MLP neurons of a small language model. Each row is named by its layer, matrix (down: output weights) and neuron, and shows model dimensions 0-191. Each number is 128 + 24 x the weight over its row's rms, rounded and kept within 0 to 255. Numbers have three digits each.
After each neuron's rows, "fires before" lists the tokens most often just after its 100 highest values on Wikipedia text that the model never trained on. A number after a token or word is its count.

L3.down190:133152100155142115134125097123116125066134118124129160119188123133122144142151097119181080111126153099118113142097134135137143113151109130139116098128112126096097128146152107078117107140162147127106133134149119089141137140097138097121112125109106151145128131109167118134177120177185129130140133119182108109158141141129138102167124156099153116107104123140122115153158132129135093122135105122125080170132122108128109127114131153147089120097187092123119186114141130140180098153126098166194149136125121149070122122126138147113148132069126125111117145121107092131142092122174153100
fires before: "\n\n" 51, "\n" 6, "S" 4, "m" 4

L15.down698:097135084098146153102191127164102113109086165152159122153132101139097089075154155122165085141119124124157077115108147134130161141151145144139155140184113092157130147126137132098146117124087112158149102158132176137153105114130126102109153096134122110127138154123126130173091128093136100047148170116149132116136146150150097130099133150171146139157139134149118140149125111115120149117164134120113121138126147143137094117133132142124113134134094139140144155142113128134145104137097099144120139139124097101126139087125129092123142067139125102129117162144149073088127088114119134171
fires before: "an " 17, "a " 15, "a" 11, "es" 4, "it" 4

L7.down241:151139108125124121114101087165162140157165133159098135149112155159089090147164133143104120157108102134164098115137124111124114120137103144152085114163111145112109123174126109132135126104170153135094122134112069150130176144183111139141092145150141111117125144101117098099124166151101139094122096163134129120115133147131156068120091121148094105106146146130171140179082144132163146125130090144115176116127110160142156147107124081120154106096123144171153102138092136112138093103142170146108112122142152094106117108118124134138179147130157150107109096101108110144139122115120133114
fires before: ", " 18, "on " 8, "e " 8, ": " 7, "-" 5, ") " 5

L4.down41:098126118114165142148160103153140090137157151094103148156138119121120174128130086132128149139150170109132109110102130150101141120117124129202076091113115111107095148141181122079161126091116098138161120129149126114104119146090147115129137129114094126123125154160112112147152117103122114118098155165123145134121136171130127107120147165143076123163174162101113097142117132132146136131139126174111103139131165131098102119119147126172155152123080102148111110111127178110123123084170127144150104096112111129101120115133159129122113134101137151123119128114130060129174175161121103161
fires before: ", " 15, "\n" 11, ": " 9, ". " 8, "ation " 7, "ation" 4

L14.down662:094117085090131084143127146093083096125151149104120112094100117179117110139123118174121094131143100196100170117094118084151106115114149148151130140112119104151135154110110121114082161153133118154149139119107113100119123136156087101126122146133118154141138130128155126155149131125134136103140143161158147103096155117151161156108106154119155096175113101169159160145114125112136131130135116120104091153162145129107189092124101143143164102154141131149118142095144122134103117146118131121147099098123128129157174079155138105096099093136156108142109187140121117115153093121159151145
fires before: "an " 29, "a" 13, "ian " 12, "an" 5, "ian" 5, "a " 4

L14.down582:155152139149085081100150194126169091089091121127132133127117139087075096150103126144096128123140120157140123167084147146116126109188119113158120144137117129158140156142117124117139105148113165092149122136124104090162099103096058155147137136120139096122129116103144147137073148127117144139141095128125110187118103137140153127156095093134132121152171131161123122105145144084162138105142113121124123117152170147133171133138130086125143114124156142168148130121111118131163124093130108110158128117140141145101142100120126119137197117109146102128111135121131094150121164126133104080
fires before: "- " 43, "\"" 19, "  " 5, "A" 4

L6.down403:150102081139097137144159147166146124159125127169136096096093149147089112134146150119101116088143129143097174146121172142179106097120113136148161169081118110145147131051157106123134120097186118208168136125121154132133126113152117105141127113113127142131148146106143131118119049112131152134109113139138110130148124152095150127165149135172124134109097139106104121136141127142130150117134101140118142132139098136140121133086118124156096094092169125123140114107133143133078146156133102136124138139110127149161083122130103094146113092132167107103111118103153180125115122149127132122
fires before: ", " 11, ". " 10, "2" 9, ": " 9, ")" 8, "por" 4

L15.down223:100112097128090144130107118149079132167130154125124117093124176167126166162086140131077139129145101165118114137088113127136146152126106140125147110138134106141083102136130106129148110126154129107141136184102120145107121169082112144140086105172067160095147134125134119127131125114111113087141155102116158129144108149095087161120112151159155158120116151138109089158142173122123138146186153156144146118124111137138119129130150093101132089139106137115132135152128143106111126175130139116143122105108130137104141081138175203099124102115095134135170091102134098130138131155121139100
fires before: "\n\n" 30, "% " 22, "a " 5, "." 5, ": " 4, "\n" 4

L6.down523:133111123098168099139118148117102125174127176135163147119130125101125119082156096109141080158146112140137158110122138143130117142145154158156135156123161124118157109106148109151123134162099178166099146126060128134131148092149100172093107101103109101145103147128136120072144103127118139106134120126154184112069115172109133147120120114134141123089147131106133131117132152154102129114136140100122116087129111158121154106194121164132128153143130123157144088123128162138151135134161098099179147138083130126136162089128085115095132129112159104146143144099140086117116139120145093118
fires before: "\n\n" 21, "in" 10, "inal " 9, "m" 8, "/ " 4

L10.down512:103149107150113132138169057112127108163155154104103141123117115138069130166130066131159144088145118148149127100192151096096122093102133071080130135115103147129172110143146127142176143126137123155154148141120140130130110147143057124127128115146121146107144052154141153111122142158120150154104151113129129134157092144104141147094141150120125109120116119138151141160124141176090120120133121107100130107139120128176140075101114135127153127163093123154159136145128108104170140157141127136117131118091129127107099127094118142164114140122111160155099144146155143114124116142118117107
fires before: "s " 79, "." 6

L15.down615:136117135143107172084194122153129099146158125098096109051144123107118099120105140114117086100104132177149120127096147093141111135121133165131142116131135118189151127143098169100168142121078103146113107170122127143115148137132125093135180119139136098138158120092178092177089130127090140120138146106090136107142164135130103141129154129143124151074177098139123136123137106115136157138152127126165115135150101130140153144134142140116091096110132143161125132134118135135180142107184108160158113141125114114099101123114085147146102125135126144126103102123154108154107110129125129124
fires before: "ian " 19, "a " 10, "b" 7, "a" 6, "ia" 5, "ers" 4

L14.down735:122120126124149107112149120112147124136149113169114143115157121166121134130151150123129163113092100135125092121133123084144105119168129185110074119098155113178170130140113124105111151128096140139140091088156100112151142155149087120159149113096082099119157139119120126103108135112127108174153164085100090151129140128178128165129150151121127115129164118196144108111118151124117133143108165100173078129151131139083151100146126150102154140115123104120131170133115158131080119084164147158159137138129118123099147153120132113125139156095114109105120132169136095079140107135108106117
fires before: "s " 16, "the " 13, "s" 13, ", " 11, ". " 6, "| " 4

L6.down653:127096126080088126100104131094134123143142112111121098121139145103115097116134149117147151140123111164115116101105131119084126134109121112125057158093100126120136172200107097123135137126144096119120127104180153113139138106130143156098105112152120176150143164138139155086128136116128085132139103172153110088160108099141107160101121165148138126154115124142148102081126128104135173139101107153132174139157118118130130124121147157130135168175108120118156122090122083188165128142141150159127136113080150148148136084152130143129130147134166103128152160113119164136127136097110091121
fires before: ", " 22, ". " 17, ") " 11, "." 9, "\n\n" 5

L8.down467:091128128123129133148136120106176116112094130149104119125168123145120132124114169101136160131120109088138131186109129141126123165135095167128149070136156093135175125102111124109149150139131174134083122116131109148169154105147138082139171105120127123129101135157148169102115145151101131118156136132105115090114147099156120135139079151116147106139114124190150111130071085126110123131134153128123112108100147101159135116181136134126146069125106115143154153115101148096108136156084143138120145099121102130148176138092131121112146096155111126115141154138196087096132130107125160121
fires before: ", " 30, ". " 27, "ly " 12, "." 9, " " 5

L3.down643:109101093051087141114124188133125144117120111106102138132112165137142165139144101115140142129101132125119142134156146107174131138138128125099147144115132151121125104137125127116102091139148107133124162135164109100128070125135136136100134130156121102182125175143117162168114133189171089134098094111104131155157088123115148123109139130122159128129087159104088166129122106103141095167083142080143141151139109139140174130116107146145132118117130103114156154069098135111143147110167141109129164115132144152133101115109119161200150116147127096117102117138130139098143098127111125144
fires before: "e" 13, "duc" 9, "pol" 8, "ss" 7, "te " 7, "y" 6

L7.down579:141130132155114104156151148120090137138143141145129153143145123115173125126082154138102100109144132115099114107120130107165146119098129101133132119125124181139137125133127149090151126133095151140099118117154148089090135090106141110081112145147167137121125144096075225162107092103072146084185069101089133107153126099150143117115084123100141144133109152136108150132165124104131176132098104116116111124149118094110118117116135159117108163115148146133190133135124111143082151147115153134132118148127143125135140181138124137137141111124127139110157142144106126155153157146124127091
fires before: "0" 23, "9" 12, "1" 9, "7" 7, "8" 6

L4.down66:105102104144114143121128121157149110136098140156145156132104126136107170107155137166141135143115105127110120097155129130146119110135139183118108158093149138153080133131160128125093144110138128147169168151126125124109175138089094140129132096170130143104078146110145156111131106082127104136097093166173121132133131150167112137090169082156086151106135145125063117124175099161131123088145130129121147132120144138123155097145160140120168132166129114164129116116086113130146122124066119146142146107064101103120106135121122111148159119165111104141125090134106147163132118145091146102
fires before: ", " 23, "s" 12, ". " 8, "-" 7

L15.down505:135116117103127144119117119121123137100116105143137136167140115133144169132121161126114116138126101099169154162154151082145115113148167143143154138148139092168097125114139115118100089115117118102122118095139159128099135102180091110117140094094116138166134174141117094107132113178167109156081102150151166105114126140093159121135196114095112127150146162096127149131145128114138108139154118183133105132105108137128126113112127106111135122112117139140131159125138122131126100084080116131187111100116173083111167148173153102135169119134114088111123100139124150087135123103168116180
fires before: "| " 66, "(" 4, "|" 4

L4.down111:124143140129103139116062160088118116076137131105145110121096144154124137105105134102155119102165092130128167133113123145129118173146120129133126130144124162151141130166143116152137150121125164161135150140153153149150117105127119129123113151145140106135125134154107157115087128165131114138124113110161102134149135118123111124162124142143131109126094129094099110139107209141115151084110121107078149152137161093109115093138113170160131128137128113143135080125125154099148149111143095133174130177092126150068159131096141134134102136104126052148124164113120080083113151099120180143
fires before: "N" 19, " " 11, "s " 10, ". " 9, "s" 6, "ed " 6

L4.down404:084121125078161118097154151127139160126129146153153146132123141117156134153080139101106149098135095134183120151159124141125154096099132151103111134090170158119145145132093085135087130149141135125161083144131134119143132132092160142134134133073172112084137100177118179148081106163147084109035101139118164118134110134101123050164139138140152121129142138162135166158154108135112124089120120156118140167138149123130147089104119122132112128128139120147109114141135120133133136125161105113141133119149111128123159133122129099120139148122109109081145110101116145140114120154140138127
fires before: "| " 24, "m" 9, "km" 8, "in" 4, "\\" 4, "}" 4

L14.down143:103149146132171140134152124134121115132133122135112141133136059075137165103152118139113162098164081086111143124115169128090118108120134108130137143129108111115161168166080121121102134094060117154122131129119089103107132125110118102138133132145114164132112130117094164161153136126128092129127111187126113111090113125180111139107102108103151154133123092154108140106144149155156151138136174132118107067138112133129108152145134128109130169137086114119121128115131167156122112164175105135128095120191168128126127105138128152108156144138094122101179153151160127124092129141151125151
fires before: "ed " 21, "ing " 15, "ted " 8, "s " 5, "d" 4

L6.down661:157126128135146141140117087092142164153180112141135115146177128150139114158129128114139138108120139130183189154157083131142105124154104124140146096149081110098153168152118144135128123136166117137163100124110121142155169142149133114161091076134129124161137134123168121088083169085090116134135139102130140084145188093130120125137100154112117167118120107114126163093139115089113141152109141123132120146133129156103125107193109130109172132100078100144137145103111090102123137095117137121123124155152129111091144120119097148116114125116131154116102151095112109085132155089133114122
fires before: "ed " 30, "e " 12, "es " 8, "tion " 7, "tion" 7, "ing " 7

L14.down659:130095125109154121081105134128152128162151115145124124114134155174142137162089125133147122154080167150107102117087142116144157132171139176125134098158124066130162146138142124100112167124153150161126113120123138099168121126160123116111123124078118161163118121152096144108086092145136177105077150130164134117185105115149116162155116103148112112108130174102089143104112129151120102135161132151161120135130167120153110118120094145141131125114137144119104100140127102121114134101115111128132151113040131138085131118136103137137159098128149124111185136136129154095110129132138138087
fires before: "ly " 16, ": " 13, ", " 12, "of " 7, ". " 6, "\n" 6

L4.down334:159090098171143114161119141135122109092146148143117124149147102130143156118139138138121121137135117184165149171116126164127080149132157124122110138175132092160122136131113141143089121116165154089105107087175137150117118171168154155120117161141114144072142126136091101160106109101132121137137085123121127175117108139131141100138074143128154102179098129158149123135129120119126172134088154090090110136119104131119168124086110119152084144123132188141124123118132129102092069142140145095131094114120153108157109152130117128115120142126097147132100155136130089090137103120132121098
fires before: "1" 12, "9" 10, "7" 10, "3" 8, "6" 7, "5" 6

L4.down211:085158126163136134139154147111132125140127150126154099161107128140120138144149117105121141162101132132110126118123153098133122116153155161137128138125173129145093148093136094140134131103126139135177141149142117092142122146116107160168102142125116137101111164133126111109097127138172146112164090083063119112153081112116136100142108129158161092177136131160126150123117146081173094144079130123125106065121101154142104170184109110131139108101138196130078065098147123118158145116128094140127080145141136140132106152114112144142116141119098135133133130145120125130109101086143156132
fires before: " " 33, "ar" 5, "end" 5, "h" 5, "tion" 5

L14.down708:145165127144153134117134125159162143185138125155098114153143109144089108150123166141122154121138147106093156128116123123128112096138166108113134159090089119127131129134091107082115135073107145180201161104133132124170094130142141113110148114085143132124121116142079129143126116117116133108115104135144095150111102141150147127139112120102108114126132142147094089135130119183159136122128128152137098153101133154142111162126160079107134147122126148127133154118123124093101120093109113136130137127135104110148191136132072138148136113078158134115174079177171121133143129140112122061
fires before: "ing " 16, "y" 10, "==" 10, "ately " 7, ". " 7, "\n" 4

L12.down745:140142088154113140156129130120106117140152115142104117138103111136080113117138114126156077136111097164079155153085142137114089108148172173069169130134147135146104152104130136134141127171119089109126133119135143099090125137162169127121185108104107136108134137167135126160067124117144134144131111110121118111107128116154134143152123116156109124131097120121122138131123160150113138151154142078144115169150087110121144106124155081133144123140086112192133154135160127128139092119108131134104082157074137117103179141168121100112138141136147127105141167118102167129145162089102132110
fires before: "| " 29, "(" 9, "– " 8, "as " 6, "— " 5

L3.down361:154136104140162156112129100115115120159082188163131135138150143101121133116171118131116178120125149116111146111134133148142149146159070129138156094104138118137138103138132146132119117098103123132153127128130101147182130131169134089141130134089114131125095116084171173145142114152088149102145164125111112165131110121128145122124068121155110164144131122152102142138198099109119117105162128111151145133143158116135117129136155125126142121151118124092098113138125082123141148096124103063127129178115146110122141095101074114156122137143148116163104135098081099122164147128113065119
fires before: "tion " 13, "ed " 12, "tion" 8, "et" 8, "et " 7, "v" 5

L12.down379:124144103118134120125137113120115126109137118185085095143102108157128175169093143133124140096141144136117118110129125128112092121194140158179153096123116126129153155151143092077111094113151148157156110136112115162116117125066148122140107159149115130126149134135127113105110139116127157131139145091105117135195112117131181158132147139119105123125145141176089128135111123107120095091124143156150142127091114144090096136143163135115096119150088130169201129113114133123131137134101166152148098099166132123085149095103139128138119179121131109164142156113090126087135111150112103130
fires before: ", " 16, ". " 13, "ition " 7, "." 6, "y " 5, "e" 4

L16.down614:132160084129119066160127138130147147117122150139127148181158161119125103094126151103117159123135129129118113134133117130134145135088164142130107141092118142178118125072116140113122117151130113124128158155153143120144090116161112176134137148160136116096116110103101120143114123092134117126126142164154117126105132135084114153122132150115145069139108135141117090146137132144103136097120116160124137166155111151122141089126169181141163125140130117123045139130140148083106068098165099133100108132127106174141142130136126076080110151110145143109163137134147168145125165113145103077
fires before: "for " 17, "and " 13, "of " 13, "in " 9, "at " 6, "(" 5

L9.down723:056116135122133113145130140091122094136140114131094105128079151140129112153114116094157134111147119144101134136109137159081123146138113079113123152147151163110131099160124143143162119193176113153162135107136101146127148123135137120118148126168131171140104168106096147141110076138124126129113098150142117082135082128100101081100123097137168169112069113095113090138170133095158155142177083155158157157165150143120136159146105128144125118124151116116112117152123155129121182136147149138134134142132150120096109089136131157126100130132137112114133118111109129165140138092103112134
fires before: "| " 43, "; " 21, "te " 7

L7.down419:148124075153097082137114122152176110157142110083126115125136118166139114128146131149116148129099105143109127134106152143135058098139139116152109125118163114116159126122134127124084138093121121163136114125141143094116129109185166113169177123120136125150134128125119141146124142085106150131121129113134123132105105123160116145124127099118138160159105137095099140114118137128094130130163135129087100100105100104169127106085181142158153083165111112135146099139097173118145118117107118151127120101166143154148189095117126124113180119154106156090140176167102105124114122165173133095
fires before: "ed " 22, "s " 8, "in" 7, "ar" 6, "ing " 5, "ted " 5

L6.down83:112128134119145111128146125117152158139159138086101149115107155094132147116107126143150103145129106106145140154135139091157117149146157128155128146132104107167148107145169139095156144137128139145129172134148145118083173116139134150117132115143082106114160178134096115125128141138154126116101102140134101101068115130120134063159139124130126100152136136124138134093127126144096149108144121144108161125154163078120133140077096124164194121126078126166072117099113126102143131133143124149108062137130163156141158129123102120157180097111118186141091105107112130092106128102106148114
fires before: "s " 83

L3.down26:124117124163116160176105131119086133113114127105085123136155106116089109139130169123099106163090117116114153138129098123140122102136106155094130104137125157150102138149139107114135104122133133122147130142133103122134152131119152068170156119163188145139064101087174121121149101133138139099102125150076116144130113124108105090118107165143152175098110133131115148138111136089155147127120106204114131152080144132154116148110150151151126116125153101075139147126122125132109078112165127172145170139147119157121161094142102145160162140147134096109125120154112109142138085154127143143
fires before: "States " 17, "York " 12, "States" 12, "ic " 7, "Yor" 5, "ia " 5

L15.down363:086115123088103152132101144109125120162103098086140151116148140077132148132110133085138102104134149105177077148115109125182149143140122152145136124141131099140090152184177117148141118145131154119147151091150126107118113096110163086103145163097094126163109123149133112098183140157116130148136170092091148122140099142089140143138126127130095108153161112155144108172155152140112107153136123125146113097147160144114123086129112137115131128148153090114166115152151093128149066125135136130137145129065141114141117139157070107137103122126154123126112136137138120132124155086152146144
fires before: "of " 65, "for " 5, "and " 4

L3.down695:111123138140129128128099155119113145152145144157132141139180076126137153079103100122125160128109135169133134118141096111138150107112072160091170073121111114133121169117146153140137095118117170142101139131148132127162130109101127105117112127131120152114125106162146100132170130144123174138122104084106122156136131158123171105138160102160154111134122110169140147117141127109141136151111132125162103087081118146109124099168143088128120123086201133109141088106145095161139168154145149113095123148112135130109135104151156105108090129128107061131143161138106100152132077131141156112
fires before: "States " 17, "of " 14, "States" 12, "ia " 7, "ia" 5, "F" 5

L4.down268:129170129118134117112185151152105158129133090153141167159114147110094112112147161119141117126155087116168138120126149146096144139137114176135137163114092133117103118100151087152174149152139114071119152148141092101129101163100103154140124145132137111139096085093112104156138172137112115102120107114123101149089147149166136123157124089115148140087161127136108197131139114144128134133127067155134120104113093126110161106119114098083125136103140164084119163151149102120144125080134142124136110162140125109092149129099120177155144133150118109140099130112124129132117147119128182104
fires before: "\n\n" 75

L15.down662:117123125110098119135131140111131141147144149099147090118135111162108126139126154168094140168102138132114145156112079140101171115123131090115148141097120178091117083167177139150112114152140135143104149129140105106123099120106136098114093120135156087120121158126145122145135161119114113121100146104101076162102148125072121112113127155152173139128141142178108121153134105148139154143107103139094086091156139148134127057167137090126162164143145120135161142125176113116150120121093130106123125088139163166168153087127143165141122114111091139132130152100123088140135085143150137130
fires before: "ed " 23, "ated " 9, "ed" 8, "ec" 8, "y" 7

L6.down497:106133181107151168104085149074151116104153123168185070116120160158120130121133155179159142138090125148080114175135106118092099136130133152175160154156097139087115139118136142136143109113105113129074120114135121137159177138155099124118150136087149152124125118104164136122140135121110118149120106154097151141129134090093098123154135155152095132091126113118114122133153121118146091120134131122152087139121102174139176138161131105140126136110131117138121126127126096144114090186094090110122120109158098093133117124130127141092103130133154160086117121093163146135129137141154149131
fires before: "| " 42, "|" 8, "- " 4

L14.down419:106113109080137152096093146169127164138099072147119143116141094159101163124150106128116129101125158149080133136148147116120128142150117095120088118140148143119155095152100118161112163095135147160132116119105120209115138101167145143180136133128122171127113111097116143080136123130131115171127150125139159127134183167108145163131112093124187130106095137165120098147137129124127135141127111115098118112140128145117129118152125112114131164138103142113112099106124081096150128129112092159128111132115129087113152116152094111125140134123102145180119184104139099131112112117117161190
fires before: "ed " 16, ", " 11, "s" 10, ". " 10, "ing " 7, "er" 4

L2.down681:126133104133113129134147131119128123104115121078083128121148119118106153175082132120133145114109128121084141098141089136093140077133111121144154126154144126148144155160124102112137106073170137132110109126153146143126157072130158161117168090136114146154147095124105140138160157177125127105119132120142109161112105150099141117125169111146147126155138152161072152130079146074094108076139136162121147151126141149114134087126166095120134115148118159130127135069116126152140116129116133109122094130100178125137158146110170163144153143162155112139090080119119158146089163114130145126
fires before: "is " 26, "was " 10, "ed " 10, "are " 7, "e " 5

L6.down551:134114094102128128102133116111116156144135126126089107136172162089113096118149136160129103151153118133100064125112093129134119138132116138128089153114145167121128141159163131115149119139176127130163131141157171093093164128160108156102137128148136123092140104141076121125178150113140168129149091127137104164165093138162132126088131121145129144146152112146109125083115119146154156145120117140114142071138114105103159112097096125136122133119118129099118123160066125145148141121140130146113089075119122179108099113123119139132161109163146181122130118125159135168166127174092094089
fires before: "\n\n" 27, "\n" 14, ", " 9, ". " 8, "." 5

L4.down448:155091152132075169127136129119157106163129096129132122177053120129114119167150114165106073141108126132156159128157156134126101146143158136148131083155115105082116131154130110132119118147135145127125114111148118111143136102088125165151140114100112129115094171125141142136116121126099155139115109170131095097110141164155093125088131118093085081120153173172114134088117121141177128083123165136088147127167110104109142156134151129108154133128128137126122136143153122152110161156166125091150101147088100118115132150143125137155077106159134150101120153142110105155110140126095140139
fires before: "|" 26, "|---|" 10, "|---|---" 9, ") " 4, "198" 4, "|---|---|---|---" 4

L15.down448:129110140166127134117161085133157143173133133136133135148160140127141155139105113120098146105082131159153119135142127127144084120125143075088149102139134083171170129143198110083144132134118110157149144130125090143136114139132134101153159147108151145157160096150175121153093099145129120134116143103113127139142095101114123135161143151158128103148159164100087111161125127099113106101113134113123150188147152113116123117109094134100106125128125128111127105112149152120106141134095127156137041100110133131119133092124141117102143157104175111077133118158154108139093113088164098145
fires before: ", " 22, ". " 9, "f " 8, "side " 5, "s " 5, "or " 4

L15.down498:115159151124089154119172105154118157186124135096118168113151164179127139158123124099163111127122149114137145098152164105097086087143125157102104173133081099137145163104133140175144130104100146100162146101124121107099105118083144126108118119145135134128113131106167124115148133130119083158137091140131145101111126127160145119100116140125148137131087133141103184113124148138102148107121125156121102161117130108126162115133089100155140108099139141129113098108067147118174119171133124086130164113172106166118128164149123125094133111117143127111157119107145087169132085150140122126
fires before: "s " 36, "s" 33, ", " 4

L10.down262:116130154147138125165148090173124147154136162143107152133111144113147141141107130118151129115125117118161086112154126124149136121071109138112112152137161147144119155127116151148108129136131133131148130147092161145131140128120103159179114081180118092136161116133147187138142112115105153139120135152185143114098069107126130119124139104154150141098148125167100119088136113123143127129103135129153109160125113120104139149074088123133101133176136137135135098090119166093081120103085121108134064104129109117113105105131121158169122087110159160147143104175133133128101144120122113054
fires before: "\n" 26, "\n\n" 16, "fer" 6, "er " 4, "al" 4

L6.down604:101101117147114153112138148150112099117113109099137170096103151142150162096100092104160170191121104126175149154121132144123133113110109143132110123185120116116169179104150119142140102145116157128121076146145111105151138099146115082156134149126078131164126127129140147148112133116122161142129132134108132086103153196117142081151110125161146140087100126110097110089124167161148086110089140092125111155117106126135105149135127190141127114107117096115173126145118175141151146126145098092113108150114138142141123106165138134116122156139069102110130141127128126098142110138121139144
fires before: "um " 13, "Ar" 9, "pol" 9, "b" 8, "of " 7, "in " 6

L9.down717:142127139136112148155138129145154064140143138122134137121081152149110125135124152101141141111125136113149130139095074122158116127164097074107168126154092111121128126111076136160110100115096117112155130109189133137126135138124100108130117142185080157125134146166153116167103159076109106104145121068107110132115132118149094155177141138152153114130162138132088126118142133105144157113107146099142147126140150123103143128151122080104156124101122151154105123138139141121128130124129156120181151143119111115147131132170142135168141105126179145119089168124099063094102151108111145101
fires before: "- " 96

L12.down231:125129125078163112181096087139127096119140096118152112137171131097100149121139129128140109134149106102172112183149127082112158123107142114140181168123114130126106158136097130117127112091125112111134141135148115152135126194115145116109130088127085125159140125115096145151117152110153113148135072097099149100111096142073148105160131118150162103130127095160142108106135157135151169141147149104151060105150117102093133130168111125139158176057128120156107115109121096138136110157157100139138134118121151133145164150166139109144134147119139131120118132146112153131097144144125121114
fires before: "s " 28, "| " 13, "es " 6, "|---|---" 6, "duc" 6, "th" 4

L14.down80:108139146115096111134166146185142085131063140116171138151164144117104119156105146090106143141087112113128124129109121156104147120135118093143143135120105159143128101147125116079129130114172128165102144150102132131127093144160131106164143155123114139108138106125176125112135121160105089101132176097126112128107104093130125096138151150133139093121150068168134140145123137098152142145072130124089124137160099086142142104134130109138127160105104082119144125100166119133168112118150151172161117070149165146140176101125132097176126125143122118143142083127152122129098120152142127128
fires before: "out " 15, "ro" 12, ", " 11, ". " 11, "rem" 6, "ended " 6

L16.down65:147106099169141168149156066085152138113116102151102130148116113087088168116100148131138120131096133114098142114134173116121103094145151150127159123106112101112160102140110140123142127104114117100186119105122105147146087147126120126173160126150117115158115077143157138096118113168145113103151104162088119154094116099138133101139092094131133112143162113205138111124178152147135160119126124136165123158124130110145144120119106134151120086146123136111136130148131130116119138129128100150112136127069204150121105103125180133124105133145110176142127135150113135100158129142124130097
fires before: ". " 35, ", " 21, "." 19, "'" 5, "s" 5, "w" 4

L8.down608:124152102129132169136140126114178114092121141136130123080099140096133087093120149120128091151143149090133106129162122127141139147126114148113130048125134129125141119127116130136104150142139086136132126103119158159147139091155095119113095105168148150104101130146124137142117127101135103113152064150147130109149153110152150181142162136119149105133131163129127062139146147062118134094125129142134158142166116141135123092112100141128110151113127137124109163131147198115140145139143160169105153115120116083111133154163175137132120133106144141071150089139129176091090125116125116103
fires before: "| " 22, "— " 10, "; " 8, "1 " 5, "|" 5

L14.down171:073143099138158141131117150139143110133106119119108109097133088135120123141087142132131167098151160125075132147134100097095145130142145140131094148130106149153130149094120173162129106146150160141116140156132133105082180146146132084123175174132123151140127189139137145121117133134149123083086153103140133129095113139084104152109131122140101123130171142140162118160104107119172126143160088109155104122161125160148140131102149094098140151114089105158145106115098117141122126125082165083086085142157149123114184132133126125114130117101082169098105151153111125113144136122134127137
fires before: "ed " 38, "es " 7, "ned " 7, "bed " 6, "ted " 5, "ered " 5

L3.down689:158118133137149103097115103131169155137133100112102132112116092118103127121130152175098143150143116147115091138125131166136083136170175125160097098074161125087134131095127114184089147164141149160119141158150105152058144139128153137176138137159105151102124116106121144136123122120105102139117112134207111138129128148125140122160125114111104135087122122150105126135105144111136116154138154156151150136133123124100089166117146116156112109113135106130115192165128113164115140119112130118123157103102096141122169083146130152142108091131126145104070097131089143149113109143113091139
fires before: "ly " 16, "|" 15, "|---|" 9, "th " 5, "l " 4, "er " 4

L3.down654:135145131072123147121161115120118138136106161144162143082096139106177134120120110087150148135124131128155148127122145057124127154118127117138105164154156113136157153112138102142130097115129154121110105116145141090153107096118162107127120146154104149112093137154123116160089146129185103189136171106152131150137153119126144101100079154074125125107148179133179126056105127119157132142128160155111108134136089123156132132120114115088114134112137100111073147113125132075122101123125115134122132137147142149152107129126121150163139166099151118126141110179124136121110124131145067136
fires before: "\n" 59, "out " 10, "to " 7, ", " 6

L16.down437:108131095118123178117129136153164097122090121131160106142132138141137146112095134146125147139163169142112123140156137112083107095158132114132107122146137151103118120105150138130105102166119150140132172106128088141111083113097115124106116163124170175151092157136120114129179175118123098128146129114128099130133171135103135110124106174126108112120136119135133117096130079113120102158106116142141131140144168098109110052180122164146137100117104147125150106124153095128180118174157120145146133136171130124094146168116163121120128106137145088098129149126102098086090164115077140147
fires before: "ed " 24, "ing " 16, "es " 13, "y" 5

L8.down346:133083140130114142131142151152103145110118098113121158131117120103130116106073151119136129134134175121122123051098137108077105164158118137136167133144134093179139126130130139100135199167130083097163149136120133119113145157109099143133104124100137069144126130099135172105136137124148110066116141137134133166117133165125108090151131123135163139138077140109110141132147140123115094165127116157140118157132110132119132115137128164129169122084139126113111155150156113111102118146109111111115104065148132169124141156108112155118119137163090104130113089133110168156144161108108172154
fires before: "| " 47, " " 8, "(" 4

L14.down749:129088128159114153151125113152118118145142167161109140138115088137103099121087166090104143119136143176108123138153130114150110103154131093126096128149095164149110078164123131154168103152096073163162155097109121124166174131089134126157075072096125122160106145117093145133132118155138124125145118108134120120120110089154159122180173142143139102097161123168117110143066096149115099109128144126158102136147127137131161149110112151113129133154141117159070133120149123114115123115129108130148156123092118106129133122149173112143170120144134095129153097151146130121122099139096149145
fires before: ", " 21, ". " 14, "\n" 11, "." 7, "(" 6, "| " 6

L6.down535:155108124133146120127120138116126130129158121131141150091149143081113145114152164090155110124121090152176158125131143158142198118137114105111137135121111142132118114065124122142104135115148103088122132132151110109179125117142098095138114128113138111120114131106107150108115147167096136128146122104113134153143164106085089148118134138100127117126147142085149121185126149124148162128141104127161115109148129105143084127168122145084133104129134105129156124152143131109168168075101161133119148100168154168125079065149127148085147130110160183157123143062112110151113159123128125127
fires before: "}" 20, ")" 10, ") " 9, "\n" 9, "on " 4